{"n_head": 7, "vocab_size": 1024, "rope_base": 36200.0, "attn_scale": 0.177, "bias": "none", "init_std_qkv": 0.0333, "init_std_up": 0.0333, "optimizer": "adamw", "beta1": 0.95, "lr_head": 0.00432, "grad_clip": 2.0, "batch_tokens": 16384}
MLP neurons of a small language model. Each row is named by its layer, matrix (gate and up: input weights) and neuron, and shows model dimensions 0-95. Each number is 500 + 50 x the weight over its row's rms, rounded and kept within 0 to 999. Numbers have three digits each. A neuron's up and down rows have the sign that makes its largest values positive.
After each neuron's rows, "fires on" lists the tokens most often at its 100 highest values on Wikipedia text that the model never trained on. A number after a token or word is its count.

L5.gate286:588467517555423510553515502521471480459476497461514517576460552410463574481495509552511423551496496454488540434528468558519517373486515419502466468444529546537482542532564363528509408487411518453523393513467535521476561479507512432592465521385581541499448487597492515467428484488463445483
L5.up286:460555538530499555389453467456376550402493498427485529543611505437487600484529448604358490584431516440480503471543455558561466476540500536408439487458550650496504504493447461501458489494551443450548480445464516463481497510469523463538506501527546371587469516562479575551505450512459475616
fires on: "." 93

L5.gate8:436495564485522597471447557392549472503467493586557504535508493607427532473450513441524465619478459547530506500385484398502473407501488539506562460464490554476440413504465465549498537510508458501514478525478452446518516572560512506586547452478453509613494512488506494521491416512607483508
L5.up8:436497444460497500519550455446536502433522553509483534476508436397571434482607530522525482589456495459527521427558527488407569481425591525434522463490370485500436466541500571577554509481492573457562497543596455336621473524581554504502462465532490597572579470513600507465556490478500480549
fires on: "a" 21, "on" 19, "ot" 12, "p" 11, "ed" 6

L5.gate395:473470597532345574502526588506554600425552528505471495519526479405472521496532563523506541460520505461426585418511390533485564538459516486396558536308463409516460554424504479452449503502398444469480555513455496547538541398504441481454526444479526479481444520444415414522540480468554435542
L5.up395:414470516519524499539459424473548557521503557522520476480515505485516424420522587512545467521565543466453514481493496388518571545495487499455521445501501442464431493533522526484527575510357462447452437504577445600479443499558517456455578535498513533493535523482491435503522603516461470588
fires on: "ward" 41, "c" 14, "p" 7, "ord" 7, "ff" 6, "our" 6

L5.gate188:435542517471375470460458475471536541440475406516436494503472525490529539580411526418495467546447496363475546495415474502473544527506470493444489539569467556467471496555467534533451466490458529436515588504479395559434474493411374494502498397467595527466550456473546517518501507451478449562
L5.up188:506498451510381566489456545429467531545524474545464456476456429494574555480443480512606544517541477442545577580540506464519482560470470427479486509555580470484548513529579486477481490525572533461654590463511522465445485444515481492504572418545470585518574536471520479504491478553471540514
fires on: "ou" 22, "and" 18, "ord" 15, "ang" 11, "e" 10, "he" 9

L5.gate268:442509522547516553587467518467512563492612529445489456551531455484470469478528523522515512482443486615522440549454550495445576409447602518488512492389486519454563489483548409441522562490507506542418473451443508486506387442572572469511482464528464444462467502571461536595495508486537460570
L5.up268:556531535471514572555393494412544579564489508508395448529490431451436475481532497478446512435476425536511487505456583543545521441450465528449615529546491610530472536470505448458453531614529400499484522494488515459496518559552511477539536418594535456593510414453425563483469415572548487526
fires on: " in" 61, "ear" 17, "in" 14

L5.gate244:493577434541443580549407584509492527499541526566492422492479566424573489521491496596490524543489527522492405436605399486535494437511507545549407485518465519496441531387410464521481521413534465466471503460526571539545542478488579506483421473330506495445498496508541478542562506453471490499
L5.up244:538577477512470394535443515478550553451470514478508421571395567403487526447509538500521513521531569539547526528458390498570476498506452490461547463481484516505471575446475512461417515481580456562526544481499539514423579567524434521423510486564523469465461466544485398495543533442489501412
fires on: "ir" 48, "r" 13, "iv" 9, "oc" 7, "av" 4

L5.gate42:638561590509471488546542530458491540489484482544541472539510448432518497556456473536537522504544412519535495463454418491450531448482485530540427499545515502459361424487452434618447475494519500491441457535523461511459556502583507447471513552548517497548525468437457548478451538528475437583
L5.up42:550523522516429537520540575594536464465472429504567472542525549441576574494541440493480506491541382560509458463565504529554534546479508442486574526506622469550457483457521493472523484595398528468385426572485520553540519417439465490482501519526519494509460391598496467495463486490573560588
fires on: "3" 71, "4" 7, "5" 7

L5.gate34:452537420505532448554503571549528599568563460521536447533605443408483521514492521488470451497444544466488427447537470392521578540515451471597550512449514456419547472490454464415457483481529429567491485511481496574501595494505633407495490415486499477444463549584423446641440483396495530542
L5.up34:514484562481536571544488478492523527530470505457523564549528510515483500542529438544453463453462542484436514517447507527463496426526434464461484527522581502541522506464597478463498525460512442459609485543551449531570527491506523509454513438359472624462504431573446508465441478536557452515
fires on: "ac" 34, "in" 30, "or" 12, "ric" 8, "ic" 8

L5.gate425:482547602485540471551422532555541526517461519528447466447459431543521457500482500469461504483549516542495516458527446510477539432469494425535600498551507430500374496581520515460540517514458462490535456441526500580586458525560453509594475525432489497478401512496528489516396454531548509524
L5.up425:521506367454559429459482520439482572477592467518480452494499474434538518489481501517498510517487575481539455483465558544539523440447506455377389504591498531656505481492530506617502503509465444415493449521475513473539458530454559504448474489521454515521580484554592509478527521472520499488
fires on: "o" 31, "y" 25, "a" 8, "oc" 8, "and" 6, "e" 6

L5.gate346:498558497492525551451536495626598484479501452468524443569512539504498532583551504510531609585499421477472548519463479533442515535555504476440551448359483552492484492481525550497461424444537573455488615510497553480456552488534521515588541493517607588544575559565456520604494521480475531455
L5.up346:457488559553471557464512499474581471494507478496494616441442588494466563589526506599403622575443458472568573445586486539498485469484574539445465501503528491547540443448375439541599517457478533459503472550562524427506484513541577510565523532412480538442507488520525465517461514506456559503
fires on: "c" 32, "is" 19, "est" 16, "N" 12, "el" 5, "p" 5

L5.gate156:442530610447453485500527485434499568602471441542517561495521557523471575463545490445487591565468484442466470603496489468520508576521489553447553464575548470484428483543418394503514473564492491475484515488497512489513503531556519557482519432532515576601442462468531492467511548427548491475
L5.up156:468509478556490496475490516520567478525483404513468536477551460530558521533510524447472484474439521495462473630518493490540576531511510485474571493492594542517510481565501479580540581545390500505487543621558470463612510501487538481516470519475649510590539481463503499497522526516532504530
fires on: "a" 22, "ed" 19, "t" 18, "v" 14, "at" 13, "g" 4

L5.gate445:437440468574493485457428413513473575476554526508538406546490465564417509536530580406527517606551558488449587496602550433574590462560561522532485474578419490532485484585533434508465590519487477567517515478464526524505451488485479501446406363513437519376524397442486505523496456430496494571
L5.up445:551583447557612400503515525469465510510495476461422531561517507530514488595530516511542616566483505609390495482489614518442574587495460479519503595530444477534506436557521558433560580487547430555479557520451443518540432465475530485407454503492444489406483520490550541518546451440506492521
fires on: "u" 19, " me" 15, "ult" 10, "an" 9, "am" 7, "id" 7

L5.gate230:472539426445569537438482490470441504393522442499539460540414473494552509532478403533499503492604573433549471497497521484533511542516568479465539532505517472578447467600528512441436526548505434588517484559477391555489484552557533459466504555472556542550593411510545531691486453503513459519
L5.up230:548517472461518531508415378449498500448538442486490462477585519533519445451510484557423526551506479496492542503580544551500505513525488457560444518522577481565506525474590559509559511477488507603517643563489520486550465613510562475498387577459418571509520510486526507532484443538476476528
fires on: "ac" 41, "ar" 23, "ic" 15, "c" 14, "ap" 4

L5.gate376:455461522449474405501576567508424554559485551469488448521484547535546595537444479491505470505514481481396578492419494482475485510468519603521529432465505562540482491440342519480463402458537451445571459487494551518523496489561511501493578451507547569438404452481505431556466479464481541511
L5.up376:442436543504516473545492467527492510501521575518457400448462539486436558450444448426550514457475492526484469468418476510405525482578582564547579501570532481559513483400486451428499552363478479430536487452580513623514411552520479529507594513467597483452469514526531500441536470441573483453
fires on: "7" 20, "1" 12, "0" 9, "8" 9

L5.gate338:538528566473536511508448455530477553507612375525460489538521500541608548615476395472478503531531466486437517578415487491499591495525547462470504535480449542587416477551488568452441426510515490590468583491411583557446480508453527492432411505505452470497555503439556458596515491454472431491
L5.up338:512455529519471558581522580472472491499560414550507460539476589528532512541466395468543511463497426539448499564518442540553508474505530445420429595511487507602532411482401486463479491540595492542475489562572572483494592528521497461476441536541430455553543447453531424506516492461521439556
fires on: "ar" 32, "ed" 17, "ut" 15, "em" 9, "ial" 6, "ac" 5

L5.gate22:503527512470490531563455514526459506586521489501422549580498487593512563516376469617489464686449409496419545535464471473474485509525510500522569419457526562536458538452517531482472478472549498509470516599411575563444576514471364468617450461443540472449355472492436475516544563488511496466
L5.up22:508546464444470499527439546505502513511487504561455531468300496652502436488485493485605509576430401602515455556525500442482484550515539471520496533454580541535458460499502515439447496512518486491454511573458489571520439587483411485495504415452515555553455475569486458455598501452530542542
fires on: " E" 73, "E" 24

L5.gate175:505563612494414491473510475554488620470585452573455527479497472494447589417547507434549483497548509506545611496532354420547507458389499517473489483482404502534527513508414445443464531489445499496568544518454495514423590441530472437501465492446428484508548556553457518459397442498411526542
L5.up175:557540513524479528509424515471455474486527556525568471464493495478490499519526538445489413543528509387551462512549474464404560561504482394522400470539514430604470495493524559493552467492501503493600466466481500490460495478534522435500417444487476489524478549513453420533539433589424599560
fires on: "and" 23, "at" 14, "oup" 11, "ost" 9, "al" 8, "e" 6

L5.gate360:490509424477497488468499501525462416509611416571491444534538420480431527520514534602547484442462483518584498505469474451495496482448451472541578569483520523536480448469500497544501561491408604440443547548474544500568516482633448638534499517405426555498477441543651477483410546453505543528
L5.up360:479451646498520464505460507494455526513465425433476517464514604553471480486443455472500389483526485395466498426404424460463537439481523497499528491506596529488425448530437500472504488508470422486556493448579369566469487449577556525511594561418476553559485513533504520466485500507462556521
fires on: "re" 27, "ro" 19, "ra" 17, "he" 12, "a" 6

L5.gate96:408525485469471444531449608517414554551500539493463466572514482496485565542379478497484472514532487554506506540437530445445534455465534510475463461441509505522524484509495471468516447549468637583475524565496490509447493440490405489451387584532473467434478479527566603496496485432405500541
L5.up96:399472461460453490484423648478534521476414509513510432486538553477431478532504558463509453498565532554527518466541517470377481501475549450570432464475522451478628540503521493525480602573572533490489401559485502551474560473433463530506502477420472440531498523504476543491502419523416442543
fires on: "re" 25, " pe" 21, "e" 16, "ow" 12, "ew" 6

L5.gate407:569486588539524541463534564540542533474495475603573462524504471489529529492470467508494473501473395507468504476403533468538513407547569538447455557446555400563504368475449515457495488506519588431474527492551478563458526514490561563556458531472595493510458525513599562473478501486489501498
L5.up407:504615452525464479448418487494470446404497470513482456492491476399563520498441459508505552427592466614476437393535488479581458479434466532577547424503444465475467513509620393456512543546546498511441550527448554506418538536450496451531472540595499495401542475456527525557530459545430515400
fires on: "s" 15, "est" 12, "y" 12, "it" 8, "le" 8, "l" 8

L5.gate292:521515518518584456521504505416449429494597413439518590553506498538453563472478558593466551497506490524442494584514465501537399468563527555474546533493507476460477466443503520443491552395429544454583495479474510409450604532509515519487487519437437517508512528476525473498453471498571511532
L5.up292:495606572454535542552549563565454504559508564526445512584480344487541478537464558517549529444556516502427432442500471526470521463469459507484481563498446545437439496494518532539522557570453524454559563407451581485530537570497483433398455420405512518469442449520592501489514404502536479558
fires on: "iv" 36, "al" 15, "s" 8, "ed" 8

L5.gate19:546529528569454500517553434489537500494496527643497561465428546498465475575461521489482478541448408546506516504416423427539439515546496483545487578379572565634496516448524514511424554446490519493549519509598584453484522503438446460460429541495503497447485448471525521522472500543524517508
L5.up19:639505571442498501530535436531449553572545476626472546635550594609390535494532573505555528454446545660606471392577491504548506502534559514561524432495500544536528516475484485405450484449569538467420572392544533499518499450452502508506538476534482533537487592435552520536520367498464495431
fires on: "p" 40, "ch" 30, "i" 7, "art" 4, "th" 4

L5.gate335:499456536455497460442466469474509475585580474439486459556462524460439468491392551508476494610516455470519533465577510456533497503483531540518522489496433572648405494537478513461459439591562477453569548496421417444446522458567466577451505487476494542508569475441518563521419461455520517488
L5.up335:392499643542477564527523528519569472597468480546479417464518516523439486429487489528527453591460413461468551484490463518571465488474495595611474571520512481540425499558475538588387495477551503551453445514565472482520539486556492584528519424555537406510476487511545497481479529544613427422
fires on: "n" 61, "ir" 8, "ast" 7, "k" 7, "or" 6

L5.gate163:508496412508410487430524446540551448593480487538506478505516448464406452549366476505537438489459479483528428537445465497493512379566565477512594415432532533508505543454497526524380566424488579407441469512405535560526494504548537500556556484498543529511495458431559472495377429482505519470
L5.up163:535506538451490562554472562427484433490571437373547404502496519504486505498505412431577480390548497506485513510586578491445437481595426476479422435521525561436394401514397430464543458497381526476475540452457422448552376518503579468600557490466519515460469412549469541502548555499491444456
fires on: " ro" 41, "ro" 36, "m" 9, "re" 7

L5.gate201:492464543481513353518394544503581541551467455494474499480567559528474563515506506542499584511470478434600464508595405527564532432467547539435563461467589478484515512386458373432571533452451565467466621592561494482454532485475514566546465508598466575417443463568485463570469528525481567460
L5.up201:552499470438451553453506547476491539552538474572390550525459486521563447400512525535554509452425455443503438496447490489498581632508551549520437384492548491556504473418559483505498504435499436489501546531571552509535471606506421483461385486505577401444507552477381465526475457429528532471
fires on: "y" 29, "t" 20, "v" 19, "at" 14, "s" 8, "el" 4

L5.gate197:474444518541508642538593422500521519540550533519543503581403568514553501537501552516471509562550460430462502502514482473534492547540545520511531549426436610487560528531478499513429523481478565441468460493441481528432459598605517522485420560455514494482406487492502536491474514437563481540
L5.up197:410476449457594567555496563538462484516499493469450499499464515589482452481532526523563458515455525479561470508457433533479575429482547457437480493394436720507574500521588590431459395488447538504475509428465456572480422493488597490493570561552521493451508506427449547471474498532564529522
fires on: "g" 45, "b" 14, "ot" 10, "z" 7, "ut" 7, "et" 7

L5.gate328:475490537474488510484504444469491605471507410520520407478455411469461524547521492444446451387507577411559468462433457428446595498502497513482452529499512546517507510475476467508406496523561428481592479657559463533500554559537467485447496577491469502533445524481421447575504515539600412547
L5.up328:507466553610541471587528482436467524495550524489455481412498491477448514528478438480467481505473527511600534464590513523432493448449535461474481514496446498499476561607571462538562551519519435509593552562575485496534451513474518510511487532447557420592589453504528526508496449519578454567
fires on: "ar" 34, "il" 11, "et" 9, "ic" 8, "if" 8, "k" 7

L5.gate131:570610478504488511475464574490559549547576487563481561473463483567513526623427520561521510556518482492566605492395464461526467466506530521479483502421521408467541414499490557440531537569491523526544498547553469425398590475504478543547487571418454457528353540641477588513504538456488559573
L5.up131:485483542551563449488506550495534555466563402493499419488391420485561553535502497517539451558521576488465502461432509601493545526429494482439461548600484423539462478505460516438514521493408564447512530498548479506436509578496496608627544491544467516452537487615590553554586514465503514548
fires on: "o" 29, ":" 13, "and" 13, "rom" 11, "ect" 8

L5.gate415:575575454572464586563496514471483474439585481517405457609508458548499526502518460543493586505462499494564546556507507505538458461559506513497480503558491528687507536441435516543442521528548482571495535465542547562575523623639490554627555407464530488420479500459504573563498426539518427545
L5.up415:525487503548533581591511588529425478540505475514506455452440481465568551499498450548428492506526438482637510470433500424454513497492434472409433428377471540482509515472512455474400490428524458533570463485441504522492473441577470526588461478473508465479526568396449554624506443478409454471
fires on: "tern" 24, "ong" 15, "'" 12, "ral" 7, "ach" 7, "ge" 7

L5.gate178:508478541555434529518503540505511524563479442518507381583553500483431505537427516495481436496435507491486515536548452487485507424479475519495555512547474529532386458457481490531443563553515485571544444450487543584497485448560391504535494537524511526480423416506538529526488537510563476515
L5.up178:571547513522412477575539578498465497582450512603527420520470550415468509502492410503492552542487526524518457420482476609419480402491512493540520571523513501516403424516481557578546624514526429556467464439511452549479506474522466458509528540498487533504563455560524429541487525520535533512
fires on: "our" 22, "ome" 16, "ix" 15, "ir" 15, "al" 11

L5.gate430:518539511511496573544514512477488532508613550545552585476525395429414519472434440555501562522412423501513541535494489515444537405540507570507473547543502519446441517470577515518494485414466486507486498567448502554492537463480427529635520493478497447465429477497595539579542481475415485476
L5.up430:518522438539491460585623531549510444620448503510486441526458517616490548571555503498585554496527443574472425531525524524491403420507480477509564560457601597486437513487489546392533490550443554525562501480421546446568537541489488469506588476488566569476522512482414433569513566483515472540
fires on: "al" 74, "el" 16, "um" 5

L5.gate265:497468549491391460466449460507463497419476421470489528507494498534519491436468562514477548532534464429491562559484478463539596476506557509453439421519479418552430468581441464530470510590486505522494429512547407496512544472463507608506427462460501592502393482470503515572451524478480544495
L5.up265:580458565587414412475444494465501457473522594493513537390494485531504540533489564498468513539553433375617513502578551548492438428440554498533548454521516407620514479547389495519586550508486483466505432538520440510528490440514562526512426556400536488503434526580464531444536521478417592534
fires on: "ut" 23, "it" 18, "ig" 11, "or" 11, "y" 8, "er" 8

L5.gate219:535497451530614582424475468588605483418582545527469484456521560489540558507477556474403527481536373477371517531509507431566531553517557564437537433578566520415512460399490572542363498502584459464538505492557556500526494468405606472503456475490464497509493440456533494486500459417565501540
L5.up219:614582478558508564450539460488553558450557610487496540472524452471490586448491510560531554513465508479395505571525487523471457567631477461550457493453461551473515473408496475507480474428488495539458546528418520384423437596431461469484507502523516393529430496459473458531502541426557436521
fires on: "ff" 22, "ent" 14, "ames" 10, "art" 8, "ore" 7

L5.gate282:535473573480486462512432455519518551419507505484389451468450515504469506526478449426520509575605532469507499504503403458492504439578536439354496438482467525539505476489549476365538473462442466640489550480425462500473539441446437618521471404484519489487464503485475441453526502555552477440
L5.up282:490539494580565507432557425433574479474466549599583485520565446471567512571507566447528513457475478433524537491365587411556422414519486512544554514529519446546475405562477532575466538541487486568553464479522485557457528521487489554477485477456530528424458481398476471505563552443454485428
fires on: "ar" 36, "y" 23, "and" 13, "ut" 10

L5.gate211:543447541501462425572482486449500507489506556586432492479450462450530473586410461393518469523514560399549542521506382580521513529495572471454485501518574544464522528395456409453484517497445500542502488597564463578406476517575549527515485520512537554484517510605456453476485508488522570569
L5.up211:546466599530543548458466521380442575440451450490466545523434503436552558520560462402501483512471500485453518552512565457476477598503592441468498490506463484603516526528540463512527634480453411537570485573521553590485564480541417554489437475436479588570477517565463453487545489433544524512
fires on: "ed" 31, "at" 14, "y" 10, "." 8, "ep" 8, "ated" 5

L5.gate318:432473446473494474516485401468453429535583501493529518526528468502517498496446457380510421619503547460505473422417579453470512469467481582536536479514600531477498489463411473466520399437404473508498544532528451517570463543582560508513490493461594574445527495538520521540426507538439503471
L5.up318:407538562488504484535420542445507502479473508480504458527485438424470488481430440513459562530488493620462452512575534487590489549547552540463520486424497500508436463510494473606538436512511520449449561496489431567572516444512560373512546417445498522501466615473487460581473488428527471525
fires on: "on" 18, "b" 16, "om" 15, "th" 9, "in" 7, "um" 7

L5.gate274:500492489537461511500601593527525499490515460582497511617494508483461516542507527506539492488564474377439500440506442458555574558471463451490526508474485506473426460517479528501518528534467519410487537482514484514553534528533495533509512460427608535494522343481447449565451545485565557449
L5.up274:487509493448450453402444481570546495564520565584494539490510613474541494531484448492478587420552454436466569499435442457512432650468525450457540471459400443622530485613482506374501510507468470510466559530561447535504468493555504501449498503507450500475549518462518503480496547478563526487
fires on: "c" 34, "et" 22, "it" 9, "her" 6, "p" 5

L5.gate299:498496473556464434481451551618368547570604462495425413604512499600507587519509555508484459561451443489405524566504511460571476449526559483528531497504536559524471522424525444397516535541442529511447542499430516608517500519457543565537509514561528566493484448432563584498524448533499577507
L5.up299:462538524573450395464365554541451457493487434542430423422507463568551428481505549499439436571539415431486567494434521548459473535498494498483537456534601527435549475542571460541502440558558466511498536466488438526411498492475479486551559564522448552540540429471493539445447452535578560527
fires on: "er" 25, "it" 11, "ect" 9, "e" 8, "on" 8, "an" 6

L5.gate404:483493507485487519548488340409557492457622483468513482592416504544454635591549537465515557543413458450522502482487474535587532431496500525480448542554507581469551534530546426550505481412444585507599588509521522489449453560542523492516447524531411578469488455509466538517428411494507544507
L5.up404:482587452510522517489588506568578425567530500433502539500439485524548502503511533574453497628327518443586456431589449505506494550477502493488486519553545575428532595517561532569505643513526513550521541513541592461557480586455533504472488472524441504478462388570523550519452404586532540475
fires on: "a" 79, "e" 8, "u" 6, "i" 4

L5.gate444:455532476484556561597532484440459482431557498469469411511501563479507543478425489534478528473488598431530454532541431546515483431499505500451461558490546470475572522495443436479423379441363516506502494526545448514503475540626508473576431428541552444416513593555492606541460543425494460476
L5.up444:501512520606461479484492477478451508491396584457516499535520438496451427578568455469450565477524479521554608509575459479599570479576495516454471403532509616525493540577522477492544478511575515499597372619395560525556517447546493486461583554441545471474492528500462454485502510531460468504
fires on: "." 81, "S" 14

L5.gate122:474500460550466501505473402567483541407526469472477494534494472539547570489550478518398449601498498439527494489558594517501478469447488523544547424498534477587538617499495592519466532463435514525530545458444582539580403517496512535409456464426441557422500447543476526544474456404537533500
L5.up122:390501495425423452449514476542539522617517487542521469396547620494500568441505533544538485554569469559567491496480472504480536494530553502494502476492528520449433504514467570535398474449526570441526398451489592568542596473445587569455463438442495440403471488550443433575478502473537436532
fires on: "re" 36, "or" 19, "er" 14, "l" 6, "est" 5, "ir" 4

L5.gate257:555518505534503470524518442496518501574496455498485429600549457544498478457476588480449481622490433485501451502475491437534464534466502567556646465485536489480501505535515468481460506491529585562536456476581512491484567453470408498515443521611544572532557501492617554534455534572440507484
L5.up257:513452502521624515492528430371533533500498455490563462462420525502433481524441465419555517526494492531480483541520535467521479491483527568478517564357564588525506458488506609500462462608443501426529516482436455488532410468506452590490548549528498458504521522526547472532469549448437411576
fires on: "ir" 19, "le" 19, "g" 16, "th" 16, "ig" 9, "um" 4

L5.gate81:424519468599516456478476512474505459496548449527563437623489468476542549522490498532454420503430457495466473606564545482639516432505516468509489585455510554531393432347390471514441545475483473520494436517533546504555494496461489569486495478497507496542500486459653512601525440522523460496
L5.up81:443459590514444567512519464511474484546532454487555459525588532456498506600526454489448502442475481507530467539513420541537449528428561442505480420502612543515483579518420487454443495463523551578487475509539452483519510485514380538554442475578454509495484411576496534425502587507429531505
fires on: "r" 24, "ir" 20, "ame" 8, "ou" 6, "ie" 6

L5.gate232:538520517514565536449515369543514579544501511539472452550509452471573563557484539473446468572421527464446549540527482483518617451532487506521457482477439516522443583458408458534445542465497553492483481430502515522455506501515496580449463364422536427520493512455552414537510549432505473679
L5.up232:576628542435557491444536450540554534502388647476485548501538529503490465548649401502456496491433517477498498501528522591380513539515505471442561492510442568543571542508478588477450568458469486526520420458543600438484462563409481529494508462518544386594532527433537447469602477462478428567
fires on: "p" 21, "and" 18, "ames" 9, "ff" 8, "." 6

L5.gate279:381481413572478476556587487457479438472616433504508577483484490549487576483489548584452437516479534492385500534555479473572514490481515553513499489470551501501488497453540472513491501556563522532549525472487527512443453408493461523492493534360513466497466501576493510519511493482563432526
L5.up279:547545474476536528471512545502486453415429519455516547548570464522526455506490504492476528466400456453526456479505526564483516642408529527479551551566559412523618564434430448560517550482545531457563563523607534531451504450451450510520487469443456514518365425536510470489491504541543548448
fires on: "ad" 19, "g" 17, "f" 16, "gr" 13, "ri" 7, "h" 6

L5.gate50:508466468462548511550480455482430517470488511567408539530483518451564468536518525495605491486567476530528480444506486515514588520550631499441462455485569547520512375503490534470440535415438479454440537436462614394513410465518502493439514466427523564607540503508463431578510458406564517453
L5.up50:468563446462524435491513489470505536476495542436409513493466502495461494549452558374550449453429479420523515454526498521517454511480573569475541409529482496500586543533629530351610534582548418525519511523562544516364476473418510521584522514434504530555547503494554500497447384480522527465
fires on: "us" 32, "as" 31, "te" 8, "p" 8, "ec" 5, "ons" 4

L5.gate420:531497511573526436432455487534490595489617502572500470496520467485464509616503554494532585527529513510422500542532457445573622458555539399483501509501539465568533504485503497390473529422504540552551458517543490578408471480503506508458565453442469576500475493525549557463460481462490500503
L5.up420:539561482508573464435451511498531489514558470559509456491513489520534473542548518561559585508465545536458469475508469422547603472487449440447402566525622467620518489486555579507483619492453488447527491550548486539449478457530509491503590488440523572537567486502561543473471473512509434440
fires on: "ed" 28, "v" 26, "it" 11, "ing" 9, "ch" 9, "e" 5

L5.gate183:399517517481499422430512444461513490551556511493422406605598455490434454521415468504543526487583501530443562572473524466500520553541597469478537490569559521559501505512388512470460483534474497547563519484484470471474437500505460634494454471514578510444476541476440479504392486424490526526
L5.up183:381543496345527532493556498504529513525521503483438464531533443489497497531438566468530505506553528517497475498482532492405504534571488454498444556496528553479508574553528524530514565460460517513530524575476508512488567494475531488521532455528554530401481443529543498481486503635435474448
fires on: "re" 70, "I" 9, "it" 6, "e" 4

L5.gate231:424484424531468551556506386450571458473480518481597538529504498511466503525452580496507427516435443432457539455453461449536563377500425534537514495558540457515410502547460412501547500511498523499530526575480377573486533541605526476536484563490485576431514512478539534494410456515449520547
L5.up231:513587471450553548462520467504533499518468552486546502520395444526612574458486438561472503509526459541509465482447496543491507471454460449452487580532582567494522463443569482517593435555487560476536522486479498390493534566486567482512401445509468427513473413512536556485527432505593418545
fires on: "a" 76, "e" 9, "on" 4, "o" 4

L5.gate431:529515602582433557520593545556528535486455479574468482585528434538543495496428586524491600492480565514537483547428498513448460526471485545568519508462520463475526525535548420515539484507492498553523524567509572634413498631552458465465506444445514513512386506548484461501519494439514500472
L5.up431:643494451504567617599582556484546462390466539478595534579486477496519417536473469472515483482472511416531524560598479512441475541495506556596398536544459516450497568494568548468545408504534532558559542564478506501504509514532460520541459511601440529498356449530525477566570514506511546558
fires on: "'" 41, "ap" 9, "uc" 7, "ak" 6, "av" 6, "ok" 4

L5.gate353:422412516534438472590495500517491489513459414480481538506426498486521549499473595464471462492464505469568597555555416507494559522528532525413441447426475477510542564537532446446438551563633474444540465493581485556403431518492428509454455591551480529488502468482492604463500398536511547493
L5.up353:541578513487451442470473495475535565464557526428533448437479519478573561528495575509542508555429446443491542477521340518455538514483562495468463401550463455583461512437510521444547493562481484502610563406511405532482489569477426519461458555425642613484447415563502455516479494518572542517
fires on: "–" 33, "s" 23, "g" 6, "at" 6, "ri" 6, "ut" 5

L5.gate70:500622518521580498614542500430432487579464515505534503453523470495434456553358439476517544493465496477501481454452494428493588443520523512587520452557558537420506479493511514480567579407444527509497512542405448474561580479603478483556449512479461524562437474470516557448428417439524460567
L5.up70:499527459566505486635618488586462558572472412558516516489531467439467535529564513517515428452468475512535479493506538555460500454490484513457427604497471482521483499547562498454379469534446454570570483446424572528534495456457460421550460514499530406508450431474436555510488551512481432516
fires on: "al" 77, "il" 9, "ary" 4

L5.gate302:515455475474515532529420493458499571390525496511437446452418434408500444437484546449440518514554573533529530593507461487539588426505496541488500574492465476585416520436538487595447503505465446487539608604450465565518450528505483456500524525529427448523582516474470546486432487478476407558
L5.up302:482500471494493467454459414536460465487550520415596527512456473488585506552546485475529583500524481492539497561566470584547495500525534398584549475475470535509467514535476558535461509485449574482535568561513573489524508485458451498468484438524461601470557505540412548478579521459456495548
fires on: "ad" 16, "ap" 16, "ep" 14, "k" 9, "ac" 7, "id" 7

L5.gate225:459501513501525462571400566567494540450542484462464499527553563506494521608447449439540414558573497524529505542524556489531502482517514468558517441528532477507479509480397481452575503477420560519391566512469526518426458427473469442528538556489452582507486563518516489482417456509375497442
L5.up225:412586500533465449556438483555507536402521578510496419591496592510494532497596493491501475453514428569529411551534513510488509493540472492470425479531558452488491404461330540538561590507539470483467603463491505536549487578550432570512520533456481557566493502445500534413457501529469491549
fires on: "it" 17, "e" 12, "s" 11, "a" 11, "ur" 5

L5.gate423:547535545505481409514396502522482559589531424497443487543514458485448566530524496467514484548507508502463521493447496385438517433564427462449615519516465425461536554432452497476470547560476490511583527459515478521503461482584495536522490622524493514610540458523494512615539393498568549488
L5.up423:539528565483447466605451547455435512518561452419472506445518475479494547499567473521527485416463464571502516580517553545509492599475446510488521489491529461461569542531472532547590501504491466585509541419510542517446533378522587440542488500477529503550474483463436483522555498522564497546
fires on: "ov" 25, "ev" 11, "2" 10, "at" 7, "ian" 7, "ue" 6

L5.gate169:485594472480549548527526488648443427479515496576470460556524438592525607579465463529478471612478542495556540474450461497488552520542496415555519559473477587588481570579545492510592578519469510485461517453493531497489611493539484454602505556562551459437492497602579472545508508507458579506
L5.up169:466460443430502510521427518548547528425525505474478502587510502505491509562500476510445456506494534457534471407550435453510501518466549470528484476539564459569515527406499509497597331486478612510497568503499468513531513596587403490418385528565500616597477560573528436434526564491476548459
fires on: "is" 30, "it" 20, "ation" 9, "opul" 6, "ur" 6

L5.gate84:445465506599531533558558432483483557410630510538478444488446455506507541531509548592502574514498540565469492517534460505585508618527506602512465555397551560524501411548546427515437507510540514605495532390453545448477465541462555482498457405501500404518497464489526483517534457475547592533
L5.up84:534420595499545385466468487533468558603538452531444456575532541443453595505540508567446576472460463545416518610461566573569520572403521498539531494450467558475514502533510537561468458504530500472389522464533511507551458597508498459591530526504489492489503453502519531540470551412439409505
fires on: "am" 24, "ear" 17, "p" 11, "i" 7, "ut" 7, "u" 5